python train.py --num_hidden_layers=11 --norm="rmsnorm" --positions="rope" --init_std_qkv=0.0187 --batch_tokens=[131072, 262144, 524288] --train_tokens=900600000
MLP neurons of a small language model. Each row is named by its layer, matrix (up: input weights) and neuron, and shows model dimensions 320-415. Each number is 128 + 24 x the weight over its row's rms, rounded and kept within 0 to 255. Numbers have three digits each.
After each neuron's rows, "fires after" lists the tokens most often just before its 100 highest values on Wikipedia text that the model never trained on.

L5.up378:170101117119175111121124154155142162111134136128091138139155148073131093139110086195032156143113121168116131100171080169166113083107119169148131107121125096123147104104131126084142133144123144141152088109144107141135111134154133163082131103113100130072139147137146142155097102127154093127
fires after: " |", "=", "|"

L3.up1123:083115106085127169130158125135131115111096124114148154150132136083123142124086109142107134142110094142115103151104155131115116116126117139157132103137115162162126112128084121122144119165133125127120124118104143113155127158092088129156141128126103078067123127152100112157119139144137117130
fires after: "′", "-", " (", " \"", "Te", " |"

L5.up540:113129095136136183114180133110140087114137169104124117116111119156119144108103147155070155125181113167107136125134121129157115119151121114112118109107119102125101114114114088083173121169076102141150130112134109118131117132143077153101175144150142105110140148124124179140104079147092134131
fires after: " |", " 8", " 4", " 7", " 9", " 3"

L3.up426:120147169134178135111113087127112166131148111136111101130131105061170117083087135119142085130135107153101094130126134166113158131151139144143147130121110140141130125143049106145148112149122115099114113137134125191148077125129136150111180160126134174102170131133114100149126130138087115130
fires after: "="

L4.up1205:113116124104177152090145114159108086148105124143132124149103154143121128111161123125126146140146118189116126117124167131141124120147106107128131088132159151154169135109087094102103107124121089114200113109188109074136102112124135125161140168130138154144121120138123162122114137145124132133
fires after: "|", "–", " November", "m", " December"

L4.up959:219153125123158113114111127185135149164115148116122160151158126120128164139100136136137114134119081138164118151157126152123117121179109145191116124085143156126142122105103118137153058119156112108125122184132099133145130106160156143119136162105129127094128161171099120111090106156101097137
fires after: "|", "-", " |", " Time"

L4.up389:142124134114128157105141095137092113123135122146147108163130135136116114140108105142124088112121114143129104142117186180135088102160151136135133117105112133122124144139099131113186127143153159122088096154114088144118080130182129126119174164134073114102170182124082115174139117142122133143
fires after: "=", " ph", " Be", " Je", " =", " UTC"

L4.up933:129143164149147142159116135137156114166177112116142129124117177090136173167094139168142099134131127107080145142135141140108146174139121121116127121137115139167096138085112162115113186112147116129137143155139150115158112135146128130107135125131128143076137107154160077143117116140123139116
fires after: ".", " .", " an", "\n\n"

L3.up398:104153105078140136099149092118110107118153131133156093158129126126127165109155095136074132144143127160135121131124127105114132135112068137118122126099111151146157135131146107115123128129117119130096085144134112103143112059115150185127129132141090127146139125109125124098128130145143128126
fires after: " the", " human", " dev", " The", " video"

L4.up966:163132124139158129133147139128116179135138149141128114145085143098110102171111124117147144156116109116151140158158105131140101090186130124141099127106128098102179160117129081157131133123131117114138166116123105144159178133130112166143129160116154170072122158141130126142115111152141156134
fires after: "-", "–", " round", ":", ",", " |"

L4.up235:116127126136131163135147090123113110122132107128147132135144112147094158124123140114102152090153152128121115140113116126133106100122118157118107089087134129099141117132104118124100151159137087124143129128147112153104134126118144193176098127112146154136148152127128159112136126185089155158
fires after: "-", "–", "the", " |", "sur"

L3.up961:124141161122105103149204141169137151160162127117091113139132098133126183113158115159076118126200125153135130123164136131142116119123133121128114153100123096106108117100108101095120099073139142123118122143115176104099189107136118133082158150113122134109141129132136114125095089133157157158
fires after: " |", "|", ";"

L5.up687:126186121086124129160133154149140136125102150146096156207120120074134141143113137122103130141125139146135134129172140112050119124116123150126110145152126125143135119133108152133137091140145129140102134141150113192176141134101142118105143136138170123094125152121119100102089107184091129109
fires after: "|", "-"

L3.up1319:134122110138127142096161155167156114153081120098115098136154155182158130134126156147093113157129120151155094138128113150139136149120126116126110155187128111101125098111091106130122103134122139121189113084166126100134107111169120137104177159156122128096147127113161132176139113141126108126
fires after: "|", " |"

L3.up590:126114123095156132125144134129140132116152148126157122118143117115146125134130097131146106124167137161110133137094097144119129114170138122114129176133119133103101135077056125059111090093099142102158109144136151101113153102125091140108148115136129117087133178127120153130103100117124148126
fires after: " was", " be", " been", " are", " were"

L3.up694:159112105131114143146151140132140125134102067106104105076102140085105159143115105100148132142078103162133114126130089099110107153146139155121110094153118103146129078127083108145152098088134114125114132144153146077109132142120123116157136120149150118153154128139120088091126099154134123134
fires after: " p", " re", " reve", " bu", " cr", " sc"

L5.up196:088112123164103120130159140134073147166132181106133104118129104139071102165115087126116083139132101131125130139129119132088149151166123131146131141129106111157120132138123098132088082096144109110152141122121140097133135140107079128106151141113111140099112122193092119112132131155117132139
fires after: " |", " 1", " 2", ";"

L3.up141:138170143135115150159127124143093129099116106100106126144133155111136129148125126128093059170097140148114127122133147125135143132157105109147127104154128148109149170131101113116103127118207137136156148124157130168190116113153129122118154135134097117002094134123171106138114115149123132165
fires after: "′", "=", " (", "\n\n", "J", " Sha"

L5.up993:105158135145117156156095131091135107155139110130153134201128089105064123161169118089092124140121105151093137134132149103093141156118143133107116118092126118101116171127118138130138088145094081120205127132151138103139143101149065140171108113128115106113147134083129118119101115165128119149
fires after: " the", " The", " his", " as", "s"

L3.up853:136146103141125135120135119116131074142145146149120157186130143114136115173153117135127112114173135133193175150101120137140122105112148143159131138158126122091104125110155150128118090141130103084131103142116142126164117111154131167147163172099155157103134122186140151116126128139083130106
fires after: "'", "|", "n", " second"

L6.up189:167112170113134115143143151164112135094125129163125137137140152147130125140169116158145082179117096108098133119177162130109117122112140140131106148151142142125132085120090162116105138153136161113102104110145096145118124204137159139165146122110117087110090204125131153136132078134137147119
fires after: " |", "|", "\n", "-"

L6.up485:143098130105116112077143120130103147137142122157118154132103123133115122140150136147109130125084088137150135125091122137118135130147124106123141124104138120101126132139127123124124138132108139166142124178108125084163067134120141134171115166120094098128128117135173144154145102165134096111
fires after: " |", "|", "7", "2", "4"

L4.up918:069146170116144102187144115123146113111115138178169191181138115104123134139179120129100077147164144119109175123136139132134089118183083121144121130126125126094134181139087141128104111094173126153149121153117128139116099157123115120137152167129103106133115143119155117087124144195201158126
fires after: "-", " (", "man"

L5.up1192:115116098150118099150136150149136137127132092151111155119163121120134127100132115154048099151131114137134117115167127119121116114132134150146118139102134119091146151130058129110130133111161115128144086135134113104166138133135163125127150109145117132136144119132151137130142127137091104160
fires after: "="

L5.up1504:130153158093182138133100133128097113126113147157148110131107142074051128177077099122118105148153121126140121120116146170097155071121132111110080088127112148113102191133091124114151097123113152149173092153171147110135147143081105138123134114133154134121133132130113108150118118126130149113
fires after: "\n\n", "\n"

L4.up469:138147143135100087133131157142118151110115141136134116116154155101146120142126092117084127133129121160121129138140140115134134101168115134171124103155130177113163133112084137130113131115119146170116127123128160080127080134119147123187130123147150142084161126132134102109126130132142141141
fires after: " (", "-", " \"", ".", "/", " th"

L4.up1236:124150138141104128140152120110140112131097111120116130133110111178133093185175139098112125125139126158148100121187128108145116098098103173126100121129142140069156160126129119119108115123146096149147128103107148150155126101135135125098130116159097101124136103125154130065138100127085114126
fires after: "\n\n", "=", "\n", " |", " Cor", "."

L3.up1076:126158161132151121144128126153136123130128116050152145149145111104106141133118123074133054137151138148154131111119167118106121138152118145102130103153141135145126171102085143128116123139129081152134122152118145128183134110128112121191152143111100109130118164176145095132146124135123157147
fires after: " \"", "\n\n", "-", " (", "\n"

L5.up585:105123104089133116141104116113140105180128087096078114153126119121112141155118083131124104118161120126107163132141152185128109114159109154124168112134112124122094156107140098107100103146138130104162123153120114129116111138085109113181148157146123094118130148135162098155105120144137140104
fires after: "\n\n", "\n", "ar", " Lam"

L6.up227:168144123148152123097136119134130124139171125086144135156081157084134146147109057157090116153141138180095138094125140157129115092114095170086126142159112076134130109124156117099137121134117074138170088100160092109116135119118103136125148146103130138149143128124139154138127132118162136119
fires after: "  ", " |"

L5.up1477:135183150144096102150144138101133107128139081122142126118111105104105123174160155115120150095093138144139098118151153098080149118122131124130102128134135141114133135158124138130093081103158065172116171125134095101143128108147087102149107132100112146147087135088132076116109137144097124143
fires after: " the", " The", "The"

L4.up733:122116136086154143086118099111128138112138166153145097157128122137142149126132134118131072139081146119132181237121143138109139149170143116139103097126110155107169151139098144110146133085160112153095110117138168136174120146109113140124124118158081120101134123127106092143129126159139130134
fires after: "-", "–", "\n\n", " of", "."

L6.up123:083152133100118153174169133098092165122121149133156110130114132101109157165149117123138112075144123167135174165118146171098113160159084122108116117136119148156117155119099124105121139117114128128110122095155179074114117113164156146126125113179128104115122122130168103132119123131144160122
fires after: ".", " \"", "\n\n", " (", " due", "-"

L3.up686:116165156088106115112161148113112125142124122096149130131116067118109147146114152103086159118112079141191102145121100126100170084137128100120145166146141147103146135127108116124163100143088120149071101134103112101164121111144128111137127158102121129109140156179113127179088124155103124142
fires after: "  ", ".", " |", "|", ":"

L4.up466:147106100145147109132105140120095152127106155149094166120142078132092168113123184166102089126165115163151147139102137109114137093139124169154133137122110099137114157084132133130116118099143118141171114107118112095138154114111118153126133123145103132096107111150102132151105135147125121116
fires after: "|", "-", " (", " |", "P", "No"

L3.up140:134121154112131136143084145148135116155152130141167096108115111086165169128128131118156122157117101165111138131139110137148142117154145110140137085141186093141098101105074120124158128122098150119157141158143137130122118135141092115169131154165141131129130143113090110109128097153105096107
fires after: " res", " conce", " p", " co", " spe", " re"

L4.up623:141135105150130072174123145129179148119190119148136118133119105121118158091129115116096101140135142129120121132116121133133163112123087140163119126120124122126124111099089123118057133140174095147173134151156127085138106088172134126100156164130121109083142113138113149123149154131106127146
fires after: "="

L3.up435:121153141088098160123149131105166126114127110115124072147171100123122125153164135085099088106129128131117084159161120064145111106107089138094145139186104136106157138087123116124096129115131090162148109108136167138148145087149112123178129126123086108120114138123114111108104113152135162169
fires after: " the", " The", "The"

L5.up130:131121150121127187145150125167128125094106143130125120131122116097135162139107119133098134155145162104128101088116141120110102160173106124146083116160135119118101124100095113143134112124124123109123122117135079117118138143102115106129160142129086123090148136147126161139052126148149129193
fires after: "-", "id", " |", " High", " •"

L5.up718:161182105136165104188110163132107074181107127118087155163132116124123099132140115151077110157152130138171188146133104113127110122150141128141143137131109134133116118167119097153161122135077156101154095142133103097148116156140104143097182184143131123082140148135113158126101112126140127110
fires after: " |", "'", ";", "|", " Women"

L3.up838:115141143135116164142139140146125147136123163119159128167141155086130162121107122121103117136129078177108127118152109099122096121160086153137101088116155143121113160103112090156150077143152125113183127081153147102129107100175144129131131155150099093112167163124116170179078140133120128177
fires after: "\n", " (", " was", "-"

L6.up999:162140118132128137178119162134100112113117156108156171137126155131082141140129108146058121168120122118105147142129146153143139130172083100142111102148098148133120127134144127127075130093136138140124126142130125132120087167153119159156130154155115126115117094126127161138150077148144135111
fires after: "-", "\\", " Kra", " \"", " \\"

L3.up1225:115128138149127108171136127141111168128121133070174130119108140129142136151180074177094097172149111139100130119148107091135096124153127118164102155128120142085142149111143116141096165076130116162142109121153142149147147134154087123135145155148076136141128116131115130080130104148160093139
fires after: "\n\n", "\n", "="

L4.up558:093145164149176136101129148104101104123154132098102141136126080125079108161117175094116100123141099170103154131103137161118145121132132072100130065139107121146061139152129130131097091114085103129123096123178129143135170161117116136153109133130082153146117140148150116103105146139133135094
fires after: "\n\n"

L3.up1195:110168108159127101149148144114163113122141103160128140168139146110087135125144124107095140140127156138101139111125099204165104136141129126125142131104158135136137139115134108139122157109103126093152105123151074079173144122106150186096210193117114143111149153117136138156096133162136125105
fires after: "\n", " |", " 2013", " 2015", " 2012"

L6.up405:116182111064136121135209142127124111108125121099121097175134139141095149134128083119137113173162129118076139127114125143108077128145125091100069117136149149123203185140087118124142129108142150121169091136154154142147115135122087133171137224131143133126137144100125116151088126146144142139
fires after: "–", "-"

L4.up1379:159128134103145098165153147132174139133103134146093135132132160080085169133131119139065148133107126132152121126112148132119119113148135152157102151126166127126133144096108131117156114125118119139181115131147157069140116136128132147161147118144127096071129144141113155128136103172110137095
fires after: " |", "-", ".", " 7", " mis", "|"

L3.up1243:135121124092088135176139137145146106141101166145118132167113118159140150112150119124098114145143123158144138094108104142102134094172103141135122145149121137101127085111114085153135136147138107160146149090159101120127116092135109171105158201120188100120142152161123140151061120160101118121
fires after: "|", " |", " Total", "\n"

L3.up910:144112151124125167133095144120107118124114124152114114141162096113132150112119167177118089138132093141131119124139126191106113137169120160170072148106107100134178147119122168101122097173140152126125115145138142139121147158137139154145120182139127119101088145178128121104096119132102150167
fires after: "\n", "00", "|"

L3.up947:131110118138192138123166110138130105126131127104118121139099130144136132090113133191125130146172134148121122116110144182092141155158148099127098147092100145116142130115066090167160087138090113115142132107158120103093129101132124172143165094092154131078105137136071156152096102128087165132
fires after: " |", "|"

L4.up934:164134112103116140127154150138133146142151137167056104127124123121106131114142164144072160131129113119107130157127155120144121126120120132111067105061147140071159129160158126107113128135134109152106115158094111106145159124147126167133135155106175146093149134152132152100084099166130146155
fires after: "-", " 01", " 2", "–", "K"

L4.up192:129187149121106124139139122101147100088128131126160178112147106131078157168081133127097125097158143152119139167116137153149089085194164139147100138099137170114150164100113135103128080095160121123161110118122163161156081145142113120120150178156085127090122129145133157173126110126074091134
fires after: "-", " (", " \"", " un"

L3.up307:126095105064110152119127095117142148105149134106145136108198161101124121136127128133137131166098154152092141117138081133128123099133159152088093116113092107106118088099104106139151108141144143117133122129116140134111135130123100193100172119122117127044154120121099118111117063129164125159
fires after: " was", " were", " is", " took", " be"

L5.up1307:139089143099181086129132143165121156142113146117112121109127149100091117156111098110101108133121106210121124137160121117080172105118162134119107073105115143136112121091115128119101112133114136161165109132105159111097111134139126127151109165136126095137141143105162116161139119153155130127
fires after: "\n\n"

L5.up39:131149129093116142091144157154132097154122162128139088203109149152124139125137110137099111148092175107143148171123127122132140152166163095127065122109155116112158131106120100121112127154114120155139116129111133118136124153135136139111149144124132157118078140140129150140100126181135167144
fires after: "–", "-", " High"

L5.up211:109150141099179149150130103136089113104120135094142195153116168114076171156130084124112114072124120129133104140104131113122119125175100163167106126147063099150119162138108148126133127114129139108141138121161158132138059158179113129148143168147133130146119117127147164140115086166126130089
fires after: " (", "–", "-"

L4.up1077:150158081091157114099144160121124176098077147166136116153128112174110116093099136127136078139130149145103137169150097135123119123180168103162122128129110146184141170100118120129139064123132081140127145107114112112104104089126127147111143124152139112078105132153125133139113089153166139123
fires after: "–", " (", " Fo", "-", "−"

L3.up1280:121165160110158138172189106136142105126113106158132143155150118110135133128127097150099105132155085141140110126133160102110130151189095131127131150119121150136157125092062098087120121151193140148119118132148117149136094102129158142117136139132110107111108135122130133128141131139125107169
fires after: "="

L6.up27:124162115093122078098108115077115108104180107134148112131162105115126110096157128163102132146109134119139128138137125125127114128132140108144093105141136128138162174112131132120129116113113104124088083127150131120123092120098127164162120126150087103140114120143113100104129106149114108146
fires after: " the", " in"

L3.up1186:146163129144148070095138126109131126159154156115129152158109114148131148118129102128115151146157143146129181119116135153103135132124148132142119105173136114105148109094131118170157136109115102116155114103200120110138091077102078163116170116097100158127124146150110144144102135142143098101
fires after: "|", "\n", " |", "\n\n"

L5.up218:182132143140115098141129123130184134147102117117132128157171121116101095135142160112138098121116118116139135141102148160132138126134100158142159126087156131138144151119138101138177121108131153176104116155112119113133137144104158108117176151159110117073131135125167129120117125120100137119
fires after: " |", " ESPN", "|", "-"

L3.up152:129140108106149151127152141116158133115132104156151114120108150141146082129114138122123122166123087151134175180157113151111122073147102089134135094171124137136124169127143099113136105141134128134147116129112105132154094088128109154147120084124101091076107134122137117153120107125147132081
fires after: " (", "-", " un", "oma", " a", " opp"

L5.up1018:131133136112162154116088139140139128154150145116124138155111159150118135101138132138150132131122141152118173129111111180127063110160124117139080101138107120095148132119140140132149124137073106144203103141189111135133131123143120169145144154107135148111133143163089149139110127128140120149
fires after: "–", "-", "19", "|", " |"

L3.up1187:134132136115178164122080144123100140103098123146171129196143094094131139154102139127104072128177068191137139147139143131122091098176112130148133107117116138117116126102117136136110107130120137109165074144120147114190139135074112126118117173140111145098114119105123135154126127144130154171
fires after: "|", " (", " \"", "-", " Re", " un"

L3.up1375:147147165164112072136148121129153132122147110134137151179092137125153144143157117182111110146135132135128138119105150146125129116138124127160123129127154130102137099157028114136139077095187154124145104125164134161129137134122112111097145136136150123122136107122097145156149123140133126128
fires after: "|", "\n", " |", " (", "="

L6.up90:114149154144131165132138161171139124078138132118130115176114131139130179115126125125138117170130095143134111120132141142143111090150080100098081073132139152117127109150016103161116083114141130140129105124179147131153104132133144104116116124130085117118101185116130111136104131152085107155
fires after: "-", "|"

L3.up75:113143104140114129145126156137119139115110127170121147165128124100138134126117113155039094117130132186154151139124105138168136132133056134152116126137139099122141162141109087108117116152200126105128089125115089156131162113119139152144130166123114098055121156128152140126130133168163129145
fires after: " (", "\n", " Succeeded", " Preceded", " \""

L6.up770:157091137138150092166146106146113115110118127137101138175127137137120145119129092128130106114118132138121099116162111143107123108133099137158150118126157135115107122150109167101115114162125129145159150091159112134168119093123131186119104117082127104103137156094132170134109113131145138148
fires after: " |", "|", ")", "."

L3.up211:120105106112113130161110148078128115112116145146131109161175122143117123144139130136078132140138109146150121115138130111122121120186098144169107143123098141127133117090114101082135068133150125108150135140104093166155125141120130144107131142118160105058102141111128112113128102131150131129
fires after: " |", "|", "\n", " was", " Career", ":"

L5.up782:172182169122140078126137149118099143136107162144105194194135118097111111130131135165115105142155099138136130107149148096167145122144109186155142139147120128122133116126085111107075060131092144139127063117128125111140141167113092142111132129185157119112122111126161122088108096128115080089
fires after: " |", "|", " (", "\n\n"

L5.up877:140153118123159152123122091148141121139122092158109120137134162124130154161141141133136128146154120124107135148127123144103099092157155100137051084099127102142139161130074139109138134143109097114165150167176134169150127153130145134161144202108179126119133144114118105129102087189126131147
fires after: "–", "19", "-"

L5.up170:152164127098135122150137123116136136121181167147112146115171120170145110145111105152098124185158139178155110174134112114133157123133146136120120102137129098125136092149137137133113112135115074110166120099120155140130118171092117165097147117092164144082139173186094122111134134134086097113
fires after: " |", ";", " 1", ".", "2", "|"

L4.up339:102111114136120149164117153119131143157138161150104171166138115151173097098154119149110096153150118149132151130152121098084125097113106150123132128162148123150145127123130136126128089184172107136151131151133123118170156115123136211141137132108148151102116197136134142111098146146125131081
fires after: "|"

L4.up1507:133165146139126106130168127117116103160138091145095130115113136145124142124112117110105133159110072175101094133076120128125111095169151104144149124140155146114090098090119125135080092149112120124168135143174129101145130121178120146133172171121101115113139119143141110130133142134106095118
fires after: "°", "″", "|", " —", " |", " Rush"

L3.up377:115128118130159147122107131121098114143152144127113143158146122129094147134082110156088081146174143163166169121098160188112108079211129150140154067138137152105097151129131116182124117131137127091177104139155131186174115128120147131121141173144108096105135139133124128187099140148136119143
fires after: "\n", ")"

L4.up448:137156145127156130104120117157130110104171139123119114134099088115089117163131110135121126106105111151125125133108140131105061104157139106141107112130113123140131162146132137142108106128148136104150102174131145095144112137097066117155119104155157139092106125116111124116123117125137111133
fires after: "\n\n"

L4.up1464:126126121156118129142172084165134124154140164149091092106136134119175134121124108150126100127126135119144138168134147107110127132172150109111080132091148105194132111104141119111125127109115101161131146127125097114130097149101083164127188152115150082098132118135124146162138150165108161143
fires after: "-", "th", "spe", " 3"

L5.up1255:148119149131122116144128105127117127090110079161157138118149078102138125127158187145149122146129108158075119152140138110116167127132112129136134094132137128112132099119117143162115122136119075152120091131164143148145081141159111145165139142108116093154117116200155104108160131136112098160
fires after: ",", " that", " the", " The", " because", "."

L5.up659:138163124156196117151107107119146123130140133143137151146120150120126135122126171185126101155138111131121152119082142167167103182156155156120082133141114136136130125127114150079138110096089112120106133164170115128118104102074158143110161134124141205103132155098128117108133142111079149147
fires after: ".", "=", " Pa", " 4", " Ev"

L4.up1510:131157133149135150165129137146153111102100103108160148122148131086109113127136121143073089140148130122106144124137136109151105099158122159164122096125126139111107177125081111084118089149208145136115115156118136136125119114123134114129124156150074085088112179146153148121120055161098118194
fires after: "=", "\n\n", " ("

L6.up1018:144149137128091124144185086130116145114126161171159079129098169130120127152101131118067110122102111134143136170135157131152118140151103103150134065105126137123106099123096119172121133109145151122146150096114165137120155142121115122141161119170116124055163089137131095140152096173138149162
fires after: "-", "–", " ("

L6.up1365:154098166116123082090161118140149131113134127131132112129095136143129137136156122145085063150138122106174106129132126186137098145121101125153142162171152118095169127127137122116092111145134148123113112123130162158139128146135118116129158152120100143134144134150172148142116061120130117125
fires after: " |", "|", "%"

L6.up183:109145120153089129136127126133094109093095111127121110138160112133092137176073107131113142108094142151166148148075134135149108130137098181145150129113119111187136094145110115092130102167164154137128113146109104132132135139129117141151106154147094127122103135160166128130129150160131123142
fires after: " (", "\n", " –"

L6.up866:147149123113130110153146160111129148138115109126106088176135089125119152109121126159094089121155068133129113142164138143125095111134103138086137142139116078087180115123120117117157137165137130150121082177129149088070120137197118132164147129136136126115148120133151108148106114165154106123
fires after: " |", "{", " −", "|", " of", "."

L5.up987:152121129132130172135139120149127124129128143133114155108128126114081146177085119174118108142143123123126114136109112142137101143171117138125105123150123093153127134121123142152112102147133134076143113116166147089120134159113096123174150135140130107113109136151124110152095137139112134131
fires after: "-", " and", " |"

L5.up298:140122135133132149124120143135138103102112144135154121174139118107140102128126135142117124105120095130135146175135161148098152084137107091102114132155129107083094123085133137162152108115128136141100104095116086112141152147150107091182113156143100133124166137133118121146116108146171142139
fires after: ".", "|", " of", " ("

L4.up1161:134113127120101130176179159124106114139148124120140109154123166114087159158086137114139090115124135127142122172141141122133095105162093128144110081091136116140136174091112128149154113105138115164164123123139140154135127143112105121154143146140076132094130198132102099110128136161135130133
fires after: "-", " \"", " Cu", " (", " Ja", " "

L6.up517:098155157128119129144102107123149125121124100157150122106169144114114135108129117106175132121092098124137123131140135122125133148110112125084113149139114120136171130134122115145107109174157114137153128160143188117136111128112124153146124127148123128148142139110143136111166127124127095149
fires after: ".", " The", " file", " It", ";", " Report"

L5.up1040:132141128161141145141208115145115134109064101109106129126123145122118133139100129107141138118118111137118140151075121138070146113153119135137114054086103101134149128144073104122110137157088094131111130123137157144119119128149106140168102152150139119142116147118126092146134096164168139150
fires after: "-", "–", "18", "20"

L3.up1027:154167116131098141169101127120139153114122106163110109121140127108155131099132147118108088145148136161101146141142102163174161083106102144174126101131114128109186121153049124131097131130127112129130106148147133146138132113127144168096139163132177125085170123113157140128136117152090099116
fires after: "="

L3.up1021:151159150146163163142152127132147145110110072116125104190164131100093100112101137111131091109128118146096123123127122150118116103142126161138168089117116137096093160107136149097145130143122118130172109157152130127141107154091131107202153179103109122120151124147116130113127146138072120134
fires after: "\n\n", " \"", "\n", "-", " (", " Be"

L3.up1418:185121133133126133122147149170136163130162120136121128139129110141110145121161101128089110136137131116140110118127116140135106104150097118181135132123119135102175091137069111116116071131187135089105095138108102119123149108127159160133117140122123125089129130106096123102087089160165097157
fires after: "=", "|", " |", ","

L6.up1368:115153119124140159099135104118096141096123102176089104136139151076104128169115094178145136090125139123059114124123173146129145108127107171122152105166150163136111172149116147136126129113158137135169091077175122129133114107109136149153124134173132104084119119090202115168125123123116144124
fires after: "=", " \"", " (", "\n", "\n\n"

L5.up1368:174178125133106139147109121151080125163152071155124123159144102126090160125139103120147128117146120163125122159110149168142137158188127132115141136131153133102131121088129139137136124146129132099123085163127118113120138122125119142141145187163124077136139133143153062103149126158111133136
fires after: ",", " born", "born", " |", "°"

L6.up1308:142154177135157137128109126152128122167124185139131105141129134132151100139136082186100120172160136136118096137140131139108150110129085147134104121148108136101185155130117128117074107142121104140128117117122103146160135097137104153115120110173159147110133137115140122117120151137148114141
fires after: " |", "|"

L4.up665:156180147130104142129150146117126108139129134122111128151102103132089157143084123140164131138125127123102171090156143129132147161146132109118122117120155124127133177148141105122124147095089133153151138154145135178163092165151117121120150145110131089122102112080109132125106086136118128144
fires after: " Su", " Di", " Ale", " fa"

L3.up817:133149133092146097140105158151143183092147145089105136215175134139123150127119077136088093130125112159081133142118160092148123136210113122134112137137095111143127172097083109113109113139151098156171126106148126107113124111100098141141149136103111106133108135172124130112109123169109095154
fires after: " (", "\n", " \"", "|", "-"